Weights of a small transformer language model.
Architecture: RMSNorm before each block, no biases in attention or MLP, capped logits.
Training: a variant of Muon for these matrices, 756M tokens, 5771 steps.
MLP neurons of a small language model. Each row is named by its layer, matrix (gate and up: input weights) and neuron, and shows model dimensions 80-207. Each number is 500 + 40 x the weight over its row's rms, rounded and kept within 0 to 999. Numbers have three digits each. A neuron's up and down rows have the sign that makes its largest values positive.
After each neuron's rows, "fires after" lists the tokens most often just before its 100 highest values on Wikipedia text that the model never trained on. A number after a token or word is its count.

L3.gate880:549559523516581552486367512500454498516432517480451540454425491481453577517419429554548487468477519549532592499541518529548488464490462572512455402533554474517558520516459460494541475460544464502502605452507472540483506508523481564462504498454509572555519450471499471506548536559486509529480449481486505562495498507517518406469527555504585586499472484482531451441520510536518527448438
L3.up880:469435554549503513506540514459471488502486498483484488491462510485512504531465439521531523454405524485532575473540444407528466551512399522513493483461532445407507504471423441457499494409511484504462484473479565512443576529510454507487466486489487540484532462482468538561489550564504546527560477547501483523506479520439579504494477533433474529562531501492497401443491518444460534423441
fires after: "s" 26, "S" 17, "'" 9, "h" 7, "Z" 5, "E" 4

L4.gate276:557498522492484538550540500496568527510457413575521487490536504503496480556544450452426480447505525498499459518471471418400553493541484460482572439526506464517477593551496570552552555454492472484480524463414420471485554542491438525496499525511517521483534517458526553483442493524513483493448535535538471519485472515584439455506580498487531513526395501482503499469459489499472468450521
L4.up276:502517531509410463466543519515517487502504524533492497522514477485516577481505518458498477481536530538544436538572434511512485441489549491494547508479544490538500481549451539484510482468409477468602555521494505484518514516488412507495491492492531474526582536480466515568457459442478535488451511529543443471555553536518430493534397500562485483457478491463508526455509450488509469471481
fires after: "C" 22, "F" 14, "D" 11, "St" 6, "O" 5

L3.gate159:479482457440530513553491528467482546526547451486470462530497550465506606514452549520443476474516467458481466550470513514428529503515520486536569492405509517498508487480486492484523558535516565508532468484477462517476455429504485554522486582459532517468492489508458437540553517486525480488443498528535455512487528503482504478510532447534605459489477536445539532427516470457418509559525
L3.up159:459462570444545535552482466483525456505532423482514538452500552462520561489471459523444523539461462547464453478577476497435534473490481478546551525478553438511505509556544459465549458493448454523485484501583467477447544522580565562594485554543564524534462487488453392485482489556568414481407460494589461479517470483495516520518467473537605472534499480480466525508469510519502424518484
fires after: "Z" 12, "Qu" 10, "Ch" 9, "N" 8, "U" 7, "O" 6

L2.gate1049:486484487497555529477436459509491470537515494496527488507501511519504507471489481561544506465469526543538478521515511498468510512486516497423523490448569511523503469506533494525452443377475452575422484530476473396509470505492486460556483545497495482478461499442476458508486488508440417473480513512513460569488506476587558512460491493601471556508579521478523409499462499515498501549502
L2.up1049:452524473499508475545452504544507572530554545457494486467566462467441527468526503506501454432472531530444492528498500501475492507476466538497532503523502502492541447491517507503538455436514436494476479442535470537519507517512519520494481457503468503439473526468479514546524536456414535468443554541509561494530500440493498491512545510508468528495556474477481457460519504463509514549516
fires after: "| " 47, "V" 10, "T" 10, "ed " 4

L7.gate225:486479517536521499495432522456470518508467493478478487463460492507565507553471509492498519469434514465559458491498512420481470480494544533523560450546566558554526410552528511482521478483539543534550559584485517546493418574427546467552435523546520421511509510486491475553516532503467512483590492470394485550573468474475498497541444497502519585496519586522494532491490505519492486501530
L7.up225:487455587472471539502404536503485496439552453543442500518560497531392581458573498515510530493421481478537471546491629464470498518499472497483456472474489520500488447474534527459498523474547561504525505462491477513473566536503498561501447543517490487497453483559431501523469540483486457520592493512432505531510451498457594572573457551464525458429437480446494472483443482521454485555487
fires after: "\n" 27, ", " 16, "(" 11, "| " 6, "- " 5, "2" 5

L7.gate335:536536426529542560525512515456486527567542485444490484519482428515509544481468520527473489523482523520490449489499568412505477519500459529498525453464486466511489503521449469519444501533498501545541539530476518506472521428503504511559551579532463488528455535484503451520538458509528509487492499505486469445477506451537467541501497518525495531575485518541485428472542528452638514468458
L7.up335:560479465490560507499503469478432502445529436480533493505498548473496521507470416452448497509510579539523526453453465557560492516484532472519515569556480592510495524511500494455494495501526503380489491501507433464504582491507489505472441485494556519532490496499496464498469503531495526468456527466439475400544457484508485501461556492449530479541494488485491522510517544553503541552597
fires after: ", " 24, "\n" 16, "\n\n" 15, ". " 7, "that " 4, "of " 4

L3.gate776:514498450485416487538492443426381525518480514390514436426475559494496480491471481448415518507541470548513537445437497500453512493487501547517486492517513459508571521508488566457541475441500553564499491495447554454511516562460492474451456446503511483441500523527434550452433521425581531518453479500354483491528466529509523592512521509484570513475500446524525412526496490421505502511504
L3.up776:473497476518466486531470489463494492440417462507518579506439554475503471498557565424540504542507473551442439468463503498507496478502525549483502420468448554480526582567490500506501514551457468597508455464505515578555478468548544483435470549516475452457460558551486541458480458515574497551411463525496466552529469499530432545465466526537490515473576521504470518517507523469485525581481
fires after: "| " 31, "C" 29, "G" 6

L3.gate1204:482498478528523452503443511478527497537472501488487508477577543510570500484466479471532476417491442454478518502431481491473569507521557495420471483480540509524464528430504510604553512505527544446478441480474527518584465494519566473512410454456527522562484415517617471479470550453515496501509561526461484483585454532497457497523512518545535432409466537535544514518574463599545479509513
L3.up1204:485459517538584445456505470535499509521448446561541545541520480501510510557533496501555480442454483505471549496504596459448493577446556506511505462509514518527480469551518520423528533503461489493470465487512433485550511535531486463479515491518380544518491549523478447470497523520513526511554512517451451535563447483470518492451467464563507530572475531594541494454509503518503463517545
fires after: "G" 38, "U" 10, "O" 7, "A" 6, "F" 6, "Ke" 5

L3.gate879:479438500459478496456441521496531441536483494487486525561513535475557516464490526508535481483478487559526533449425518522496571451474489534526438482483458437576498575525472456426455546487499502594505530426496479494545473486565512528517519539530425477495598464487504535510519537538484447501536515457515444489484465558453574467496521546568468549464469527445481495524554495509546480456537
L3.up879:554469506542422483503494439500484497494478524491515561578522470563452478465452502529559523472487511550462523556492538509553488559378489482482517452545469524561481465483476557474524510438553522502473503437441406518497575505542517554541409490431526511566499513461498490464494501545493505460498482550480553536512464498465456546501481534533454494502507480479564553497462507524429482501492
fires after: "G" 21, "N" 13, "T" 12, "t" 7, "F" 5

L4.gate417:477492487578512544474429491579526439491533513464507517463446504529491502487510436558492482466449490477509532477479541434503533476513509502451433503501491532467499503525545460480471447579454557476528392476523508516520438464579444527452491445525506474546550552473481507486492457527526476563502442473506502517443519529448500529473491473502550506487494490524511580437511553509515540528491
L4.up417:510509515467506468456444504482534488449474535513505499510484498488479541566567446491502508480480458468515491544422499463487488502531542464465434498491509450496511510463520496497507442525457495538484475525498473474476396466543483562383443513465484507477559486525484480488525515454489435562503413500528464567478462455554590542525483444501443493557489487489467482421467573542472535451506
fires after: "." 25, "s" 14, "S" 9, "Z" 4, "K" 4, "V" 4

L3.gate101:538454502491499544500548465579456524570511497498493562553444440485510537557499472527481501515533415598499500440497510527495480473517521526455502447422524548545485498480554490500517537433492519457458501597476498531528567549521396518514492507489512494518505537451500456494397468559557544496471473512509496544459515451514501462481489560511528500504474460502545482456494451464512512517516
L3.up101:490463494577548505520524536454513473530494529498494543537479518455560483546430455519473484484507461510528528412492540542508491536543496594484502482506527534472549471472540489436533538461511513414477543542544520562509502573545503526494539492536449502521505508500466440535426468547470463534503553548433549593583468419493473506563475454481583544494523514509536529525472492499554557490554
fires after: "7" 13, "3" 11, "0" 10, "4" 9, "6" 8, "1" 8

L3.gate539:502474518493431468453505405468462536570467525522472489495486524538531551418502494435554526474421557538442589453470482472455511517499520556512417473443516537573493572551470517468520488459529486514546516501469485439596494516451516476458486528452490496472503516518533441451542552469399459540527517484559517494514547521560473603500490497510464509468539507515529524495469534468531563526449
L3.up539:479433501469480584435583530492451467554533536512459523485462539523528569444543505432499545445511531559458569570584563519496531539505548527547441490481559519559407483477500464454564470509509421514536483540522461456561504499491452446456507553438437448457473594502523434504519547573485492532543527509573537438410516571566458545523476526433524526496573456504552447465455485498486530494499
fires after: "G" 19, "g" 13, "F" 8, "dr" 7, "Toy" 4, "D" 4

L2.gate86:529550490508455535428529478351486474522463525520446574463518475502473509466436588389515472513475473574498499476388412482475463522526459561479563530505504520499503453510454459471568459490463470488447507454517493516635527418516520422592518433496516509507533475508465494484503473503527545525484516488483483532543467447500447511489482498532566475491460474522516427500534421484444517570568
L2.up86:475501546493513534522536487445498492509469507467455558404564521463517473444488479438519518499522458553459504436457477490506521512525482499518553548437513609472444461555438464514517464466433486536496491497497472490589468476510414512600519494495485542490523530534472559484521519529567496581498535552446506539523517475552475468515617494500508467516467480514533446500525388517463498576531
fires after: "| " 90, ": " 4

L4.gate850:507537473535513503526438477508461499532508491511550589490515517527452475512548499516517460552538540476485593514475519477461476512453508422455501475448525568498471462488481515619482544422484517495414468507526506486507463497509453576528537480559551496545453517531482480490488533476511432565505504518500507575497512521550483487513499463460541490480569453581477494520578471550475527468522
L4.up850:454535436454543534508478480520517518533509547500530552412587531463399530508481547492554483514489502467526470467504445521482532582427547494481518536453515582453535475544496505490532516448509528599459516501510546455540440503484412519537484504539501523567512501493532520565564488498474533508502478510546518533479420503489496558487494497496523514598461492477423521539520507483504568578602
fires after: "G" 28, "F" 17, "Z" 7, "failed " 4

L3.gate52:507530521509478458612500536512521561579442552500514466478459502521536486497555485502455489543561497505488462504491498473553546494460533611441525480525574515538504542519513466548447530409469572498508460478525576457415507552491447517495520470500489520555514491498470519583450452528397471487475488561507482565540538440447517495483498484543541558552516571469551558428488553578546548524507
L3.up52:499481421550474525474518634530560557510482491559549507524509555516512537544535481550565525425483442532431539554489507434551581465541462444540540492520519495497554512512450397536475532465489492549524500455465498471493467446465462608536541521578548443551556469452517523549532514496488442488520566557545562513442549529448493505575510502476464492490498453496536561490515521525484489507467
fires after: "V" 13, "O" 13, "L" 11, "li" 11, "G" 7, "T" 6

L2.gate1235:520533472519490515491581484453529499482542547522478501478482517493509478507514449525411523538472537463497520434567432498476538478500527546550501530539493477510478595471558546527501518510525539465464463522457487479509539493424434485568448517488517558472520479507479562493442501477566545467512585507514497426434460461507509552480458508479489485431523529544491478444468513496484473481506
L2.up1235:476467482500517526482569514493551464514499566538466523504561555607456471459557528515402514537522480477506544463539529550382510489439504480563509493529570515498481519457545560525476513425638461500558470449556468508481477431562496464522540572482558473533571471489455552492519567528513575513476532486565537478491504438515502611552478545529481455462483515531470445492566526470490535445555
fires after: "." 78, "\"." 4

L3.gate210:545554489469460499535520494502433479475391442544446515499483556426509449499459506636495467498455527557438473432601421529414393530477563511548501506478487465487533494473473491513540551423507560497494519492520449502507486499505443507505541441520521548445553496549475487514578405443514555413517469487509513526476497524509508503523465512440517504439534491507475476432504496482545551492495
L3.up210:518538516420505544529573500490490454487490474546475501543539518449444508485531518555473500467479498472485468455572478508454483497501548494479477507538485489488562549475454541524518479432534493421536489537517438426508520463472504451442533446466573508538485482535461486395543484509515504529444382497514485526491473471430514480538483483482506571460521442473472513437508517458543574487488
fires after: "." 72, "|" 4

L3.gate906:450487534450521593548485499499497561496480489500529459518552427459411499537531422468526502493449444484474504479499495521510508522476463523479454506469447520442474531495483443505517436539580459485545512552506451518454516549469493517517508418484515582534499551558456510447536497557483498503569508512493486472467557509488452497492487472432501599559551604438470498510525514402535506515527
L3.up906:542503489449512503456511443509550565503412518544528437470495506493562560523514539478491541483487498533545483533462492501542576484537462510452342469512491513510551524544381538516442467423494612497488509430519514448485607571464493506522539469523515500477520580473427532533502519480508554443552545450482539549468498504510519450459527558405535567565535504437516525482537513478448550562523
fires after: "p" 17, "Ch" 11, "P" 10, "h" 8, "ch" 6, "w" 6

L2.gate697:588592420532459581495534522441451548459434491468555460542495531484514468573456450456482525461472556529473498479480540504567493493483475473455509460474481516538460483511495468577545465485492467471526478475441438558529574520491417443502464560523495493508499467521444455461477457533532504477516554466534486493535545518580504521550506493454513482484497434462500515472450536529502575480506
L2.up697:482495490531509548425458561586561575547462506437508482451495506538442482513464551486508512528525458564489563548510536583500550526496481445517519440460550529530471448521490572528477480471550532475510571468537520520418475460560497527497609483499492558481516485526477488436437476445490507470513505486508499570488519473429569431512531481497490451446491478535529469541473438502464519488573
fires after: "." 38, "|" 28

L7.gate1337:512487470544490530451489540448468549411479505551534482518574470480554511558434480457548531488506439502431405389478521414533529551495482481443546512419567397456486533516464503524547525478501427492566513516442466526444459488466534528531500496511459486390465490457479541489540595529510539383514522496490466526524573449497424496556542497483435483481498481482551471510520499522518576477470
L7.up1337:545531461485499510563551492502486500504571423505558444514504452499517480490495563556447475495513528492506483511551489586465470477546525505537468485516584468528524467515509538516478450473514537427543540503557587543567457478511471501533446524519416460531500571520461516518536458447507446473554490479560467445486552542473489531471453559550505499438438477523497492413427511484467524509566
fires after: "| " 25, "(" 19, "also " 7, "e " 4, "- " 4, "; " 4

L2.gate434:583495500588525497517497508458397449507464566448436453430437478500545528554551485533498540530489578492532531458507509542474473481518491473512469471451516457449504563581478519546514484485473479512540495511499487442500480551473449490493404481449481540475471500458461464481440457539468485429542567523452527531497461536473466484478517478475514512484540489518509534521446442507519544498551
L2.up434:529526518555483521463509522535532495509545522545402478540551422518532534518568451482488484555495507541531582465521498528492477444549469416431503533416521445442475530480500495503498499446508558397508444495511422498528493515449472482495494535457461527519523485433520471523505541555479463545533473439531476527460509556494510485460487492499512545497501500445438519486496540455487536510543
fires after: "However" 19, ", " 17, ". " 10, "how" 7, "Th" 4

L2.gate1024:517465496607496548582530537526497513534526455528460545493492470511527476423495510482522480445517493523528521570467476510504518480512486485553435463565461517531605467488562534437476453500451494549551501557468490546554498581486561455571438502546520546402533548457469472478491520432533560512543507479482526513562545506547460409463497512455477487553436519488425404529536520485466512533512
L2.up1024:515462503569464519460453507509550526485524511514512545493552546489499455553489512482510509453500435512516478521474439531528486534575464492504486553522556504418521515471532523473418451484432509480538479516494500577573483522513558545495414559511536473468513503514497446526478526431475505520528495474586461518466506556550509449424537579472496498542416554496435438528442571490464439538541
fires after: "| " 71, "–" 5, "." 4

L3.gate473:475525464445431519439514472413438465491482471516490543513491488483495547492422552504476447477489531497475530504536501478503505457488493440490464504539443464465501542486450527501533543472489525530498410487501438485554460451500459428492492513581588516468503529457474531495417399504538486494463451548582487476492527468539494518464502496529560510570563505494495508452404469505558558530503
L3.up473:428440521551501502419491523461491517507439516485464455508488453474517514548461548513472524529496508509522475468502486476463493498527504470506483591490484535451480573525470539506526440512546465434514432516514471481573499537506545457487498602502518458491525525495457490501545444514525430498490488496501510452552527536590535520496605492482538523490495528495553495554442435517480512495462
fires after: "|" 62, ")" 8, "." 7

L7.gate440:463573582544522519490538504494508559461468491535519491470525455461525530508561498449518503448477454475493543491470512442530483479471558453393444555514523478499521517540513422480482443514423468558468504454506480546438542542499440522469538550457491514500473565500543479474426530540520575565462518485475586539529519542464513547474538506546557462532516523462482434441453594435556527439498
L7.up440:452499488512479440499500557454461431489406483439508523439490494469438441542486514550495484459518480418494537476400455460498459482447482546476453465502508516532474505559490487556566493492534535482458492547539535561549554489556503483512529570424527466512506506513465496422449481432460512522507499464506463524390421511489457428551519524548519438505495459521492446477494418481423475566538
fires after: "." 23, "of " 12, "between " 8, "with " 6, "by " 5, "from " 4

L2.gate1101:471428550516473536482528561459513506463495484530504502512451510490472482504514521516463476503495555460489516504563488534540418406507491448509568483478556440575426456511414561439446449439510532558539418495498496514558446553509473551537526471443478457531481468550553531470469543523501477434485499514539512614515504532514504592561498471564494500465489510489444466442455480476407497473489
L2.up1101:527494591491484527459555571536572475597485484477484529469455544484495440563497557491448469488465509474604493493525512521490524543444467433501501463520549505454434498520442568444565527506511531551595476532515522437538473507527493543524555484488555500531509498530532441493488525506444536512558504514480429612566520469444504532548466521575517558506449400508474564477445501499468482484468
fires after: "|" 27, "." 24, ". " 7

L3.gate645:505504511539564471555501488458520444459531465511430518518571524479517457543499548473471447493446452499556439456448481524437529470549477487482497543468491545489501534516448516515458516513552544547573515549465527545578525565484455461563496515492512448486499553473457480514515556438540498558542492407525484530486588477492539521507485549562505440495492514500532529455525533456489570476473
L3.up645:443509542540474506429505527454584431473464488488524503521509523499487488489474507489535559472435536508506533498528503506487456545484452484465477459521568479535545505551511455512484482506523520536525547438414540560552396532486372516496423462478495438484528519436486549482524419514514557463527471491465518500524483451498493447561456526498397549540455432462500580515491547472514471483492
fires after: "Al" 22, "Can" 11, "CR" 10, "SC" 5, "In" 4

L3.gate643:571485518552496541477549418432549511520463463493519513582526474498472504529478514499468534577545421431494532473533513473477484481466496484540497452461528479536501489504549513515501548553565496464510500521429428466469464501444511499542472517457546419480480508574546481526435513490518496461536580520490509511495433529563499538492509509492498493539384489491472420427416459400461561477518
L3.up643:544481517491581499533422522418498516522496468541467510450544475484479436533512544534535462556486512396515482499549481457536550506522429505556553500451538499507526539418559532533507515532497518563458470511519502451407436472499486497513556520464471488483490486578574525505461544496604486553494526513502499502527467466487463484459427587401522557487490479489459542555534502459537521465566
fires after: ", " 94

L3.gate1188:474419521536531437523450532507500565471658429521462508544536527457531600564442499447536528513569405452487492463520561501502499544548498488511548467446580470522510531527455513519463517533540465521503486468482549455478444420489501522454485449510537544456476564549555525470510490471557484501438495505487512497527470509478472558543546486421548576462491496454476534467492502470563538494455
L3.up1188:483490479543447454574475548522519502493495464518429458517503488495504558483470488444512457552515461444474498471518497552553486524505433467492493445498560518470586529469463471507483470547510485529529546536476531461463458493477492523482480435494578605524467588530501538451567470504518521461457488495478548492541500449489439458441522538510467484572575484455491565499458480506487513539488
fires after: ", " 40, "\"" 9, ". " 7, "Wh" 4

L2.gate816:566479485534399575437484566408457479564512474524466445493557410504514523518474510503403509529476448456438495515572443469525491526438515444495508536481595499499459444422455514538471483498519487491521455477525434496471441379497536433517525553515523533527425514507439536442532451524546474509479483480489422567486516522476428497487473494445539499494517457458457526432473475536493624420534
L2.up816:554502490518474538429521537419477522550450490567484471471545495472558522562464538491488447498500459524386487496505455474504488545463509420483484519512546440487515497443482479460498519514503494527535474480524422515535462447472516389517507552500516569523411513523446520447559455524534512507521464437415405527460510489515458468522529518412547570459517483428491515462450476542530591474512
fires after: "|" 59, "." 9, ")" 8

L7.gate1136:591518500566480482485459463456446542506577512461467502487544498417562501444523523464482433471475584547499476411500470522488490487573534605535485501457528537548450445517536498557437446544514530452506519456482555572552494526417458520496493467600481390518505529517487496560465465578412482486420500568495391472475486462561528546493537480523506554568486554470540493498582508528484503494443
L7.up1136:581501477541482461452588509507525443468520444518493510534427485549488476449494588535426417536437426434525500548466445460488487516524495433378524517539448436519556544496492485535490556533463439427513505497531496475477603492480496584488545566499529458496468594474547449490423552480493499519521520530561421459541539530460481557476492548492515520510539532492429526484474572486505570487535
fires after: ", " 35, ". " 23, "\n\n" 15, "\n" 10

L7.gate20:506606520457542423469575446494566517458509463444418497454522488469491469544463512511530412470474517483451558518496433511512441486498548485520532532537496478458543495531498399498478570523553555512470497574493518429521487451467477570498568427527438508517549531479483472496496472412432494577550541434470528560481522515498501476554477507425480519517544505498542532486459476520467463474453
L7.up20:505513495516490573500517479524524426556449510483486478477472476544479494557456543513528507543461539465501532473501513475502529501466539453492518548455482514542462475471465460451506484455535477537500516553422561418426487439506492531463439476513498500500503444535498466526477526450539461493493484524486485536498540470462554616485552524501427457589531530546550493517517589471530523473536
fires after: "." 51, "C" 7

L4.gate1016:523480427521506451508509494519453512505490510396516522522492515486506448507410521530478473465474557441551475475501384543544488422422438522496637511513471518452519502459469538602483508572488500490488549511516442565550480553501508535494560452510470418539504485553504486512449508474444502489506517462506472495485446482550530525533479533537556540447476496461440430495500483461506519501477
L4.up1016:518536524515499546515461499540519507514432517565531534465503454487468553558528561493431492499494572515426474551508556507415536462508546471443580574534505522504533499446476479534455488502463508423510467480488563494470530532481515340536485489533493442515487497594531491480522532487591524469475456516519497483412553463530549541526584524512496545451517525482471493496465538497479479512580
fires after: ", " 26, "and " 22, "." 11

L3.gate728:463533513553483457473488494471500500513559525513466531406466500540479472490538547538549569548544476415509502543559470492575532444512558547513494567556525428440475505533505521498570478444475585540529538517514602573458456499508438501549545481524449454472552454504535490453478498541475465512515524419540477524518470521494591443510525579554516530487507536430433463511524486530520499466552
L3.up728:480509487532528489525484448511461491562481511499493519469528487538442514513508514474503489488537439455482500493499467504569510469447566518466471502508431516491508451474525530551493523471520565508559503476471520448491433521434525490505583414502514520451491512477495542452428541518488543403545443534523466515488588565391482467500514581528535516383435509453511541534525495426583547484587
fires after: "L" 18, "Ch" 14, "| " 13, "C" 8, "Sh" 7, "cr" 5

L2.gate472:526576505457560548517494445456523558471472508502535545535513454508489512471443545480491501516440490505495398513508515525508562526466529463532505465516445506472518465548427544523481438562506431541468459465586454540529523545560526496510534475484513511510468537461521571481438500456473490491463496488510439609511502489567443524474468497473521509513429526487538449470454546442534558474508
L2.up472:543553465538520496413467546428454495458442510456520572488514473488428456473461528466442536482446502515487476509537476552541601551488506433535400516515588549448495428491460555484461369556582500454486497432572433533501496449580506487528477556507513462527521548538477491509468524487477522449464526525525497492467512527543482516509460512442510506560451484493537490489477533518514480456531
fires after: "." 55, ")" 9

L7.gate642:498551444482559448497548512524470498489562508530502544508456464519538475472438537488491544497493513525525489486537486567483526521482504541541495548524497496520526481595481504580513541497461535583564433472505548544566432513540540491520464468548494407506543440487503481443527525533486549525475439484497450518426507520526491477498513526453461509487497512444487477543500504452434502461530
L7.up642:501493512502584439509464505559512571493519538482519550513442484482451523537493449523529547580525467468523468527492550625529545609492491521437462501492490508589477601535487464535520545537453456520492514547497514554542482532501565556524434487539484525525574474457476506489494459569480448447503566463518479435545494552510550568571433447560493499502455510483473495493510495487557539564515
fires after: "| " 85, "No" 7

L3.gate1094:564465524581418518504526510491544493543531505499449453521491470429475510515485519478457491565505563426584474477486502451526469513532486525488522499435510536535527443574502525518514442496551506484511445503445528490462503496478557462483528464402511530545421517556476485426486527473548447511556499512548486519531532483526534489468410510517490554482498535543493511506458452488458474523562
L3.up1094:498501504544467528546436413495513589485489515501498534471479498495512569467533500449565483524433543482537477557548460570507476475608413406485509427494495497461584489512532447552483449410542538505516508443507546475504449523535526522476476533485470558479469515542476494480469564497555484527476496415466569500474396529498504441464437459540491485484545509493586507500454411558456450528528
fires after: ", " 48, ". " 13, "\n\n" 6

L4.gate854:499533497502489481465494528418531475529403524541385459608579512500567552450425459430504544481500493492512429478488408492525457530448509530510541550530485534565505481596541541512473469455452493574441507508522551451494455479497532501450508455497541477406492461494428456538510531548517485590438441514492454502491414494469493520493447487505493514434467439535566517489498492485460610477614
L4.up854:490469480445470487435479552531436487530490571540525510550462557511467494507482477433518524517547480456506538446481555448493497443417497473554546478542529502470541478504546568438474524516433544462458548483513460565563512509496422505517607593525514534503555426449480525529450485556488520490469494448506556479466462489526510547551527434518402496484483477469515443461523580459521500518480
fires after: "| " 52, " " 9, "1" 5, "- " 4

L7.gate332:491547553530480419460514492448503520529475477460452477519551485499485584484440543475426484497549496483486423517477487483541484444538482495490481544529560498515511548498532453467546544593530430531491505472523517470488547483515515501497498499444486514539410497519534540520485507501563473524477512573442476477500488464513518555446432513514518480517541479501429474495502449428577508494485
L7.up332:591493515552504529493557499555473596490548508488480486533473539455532451464528480456430448485556472494531529464531477532476497554547533542546400591524554569482465484466513475533473530492406448526537480534511506536483460501479499515480483609525496493485488506495484462450432445466532461517487481490454465441503476435495519483511517497508537522493468541484489470512489491504475478458438
fires after: ", " 22, ". " 13, "\n\n" 13, "\n" 10

L3.gate477:510540493502543472443486523488554499471490519545515529458455472492523499538494492594530510519491561489452529478549518532409558431581485513579440475436473531498552560465535509492523496468485470512544487605506465563505463468551470546452543465563504486477483506519502482457509462434403412444495497507540477472556489467507462506536436492438577468471499548519469519445480572430511531449463
L3.up477:500473525479495505562510574501509481510518464483515448497513467491472474580572497476515514559526476502438503481468534486444502465467450472555502490509486463485539507567455433521557494483490472524500448491528516461418462513513573504541579493464465501451530498518566565506557427542442516511504518450573470467491522506491490529554472501518478557514432499528428450521455533518492532487452
fires after: "." 59, ")" 4, "to " 4, "J" 4

L7.gate857:583582491414497529446529501474527501523590508471504502444529493435429534502482490477502512526535475487450435571514458492497534441483491521537482520499484527444536501415538491572458491498479538478478446526578504565408566508433459489548487477521547484487445462466533473478506511484567488476516496445543532540492512437508513453548467515568492408551469524419499525495579535517515502526554
L7.up857:500549485571559512560474466514538496599442436534472524459482497427476498430452522590522471556473477534473521569502502496448513542535440458505505452596443511484558527490506457477469552521473543425517553510514543518507484538463527479563499566484496547518474485512523541447473497505488499543537511516457526465484485488502463519525472534457485511438529523601484428571485444475513494504479
fires after: "| " 55, "0" 6

L4.gate103:519428492562455442476493505406497528567533525533506517589550538467554552519530522425449466551487497410484460477493490519449524450482535497514513562536489466518509466523458553526484556517505519506477533500516519551534505504536508494539478448573513450540533494420508449522587543469532524550503495556489541435480542514480573485455526530477425535495519499482468446421519534468520507520457
L4.up103:504535504540544554500465460510550588511440467435510462474461498494453472495521488514414501470441542520549451449495542536485510513464488465547523432485470489496532472512461400537537500508459449491495539464485487606535449508529542459500415454570546514524459542488504511531537484468535492510509481531526524444548501538472437535548556523531483550475502497502535512407488484482451476476552
fires after: "Al" 58, "al" 7, "| " 4

L3.gate727:512446536421563468492531493493499509539501523523473486481444455446545474423468528507505532455522499557542456504490531518418543488525441509513467519544514464503522483539439478497461562530501494462540534463504458525525485500496460493505529547505440524482489517510493544518501549521478486404475569474479516496609474565527471505487543456522513467543498544462446534474501560468540433487464
L3.up727:545591519521587501546546462510492572502514485539462559437471447550505547557498560547474571428514499528529524442469509551463509507590498567453490577490479458562517442594576526441474486457428481531508521518514494449499513482474501558491531527503492501489563489548479507504421564530452501455527505456516496503585507495473489536498524505549529515490517463465500505478563509446581399514512
fires after: "the " 25, "U" 24, "A" 7, "S" 6, "O" 5, "D" 4

L7.gate65:489531540481500501550470515489520520471472475478523463483532478483509558502502551569434503566591502479463505474544520507476557513598511525456609433477549547545437439526537508499485532545506454476544484528493512574509434521427498524415513450474558484452551496474566473517478468508521492400420479461490449495483507505551516420540472499554508452546460489487542579517435556524516502553463
L7.up65:497494536543564472492451486483531521482430508504524512456501472523508579421492550519482538572537512538509496502598553507456495569532516512491601460490501504557475481515538479536485471485569486510586461484522443531546455458476475507501496514467441497478563541492551463540468458479503513431416489502404467522464561470531498480475457565523476468510493488471542541470488554544496472556537
fires after: "| " 55, "\n" 8, "201" 4, "(" 4

L7.gate1048:516445458538446477528525526455613465473590528470504463484516457485551544524509546478499512478458597492586490545559467508531477470443444521461560486551476484452471525487475608461437545484485545499473470568442512568536427480488479497458502493538533475493543510473531601497462510547485498498473456521517521501479587469465544489450438475601413482502461437539505501505557535516603587527428
L7.up1048:490555425503550498468548512501473515478435487499464560466525484482486492509480521503429504422440411463456555482486513418436464516500590576485533493470527539489486484499502436499497460473518467506573493539501534488426508556509571486512448578531453493511492543493548450503520440541428594526540515470454469535524539548540502526507511564498521587457454430438546487465484467487542491511482
fires after: "\n" 50, ". " 7

L4.gate202:478474510427407513545479487493456505484477508498536502497456493549490475507523499490432479465491435533502521473510439461510495518478605487526498475542482508523538545493506513500570463461507458500490454491523528554408503477504464418484501535483501485532459462537435545490561435535525535468423448480473499508514508511489537474541516454510493528457509477410486460448563524453544535510377
L4.up202:502538513499501492471536486479554494491425551485525463445500519509538415515470570525493546450441492481490431453512412557514546493438489506487519513507436474554442499471465458409539435470555499578490465535523480501401498544574500447427437512440520512557474523534500446561527481564498536510489419468482517515569476526419502563475463498524496472538438412521467556470478471525408580472451
fires after: "." 74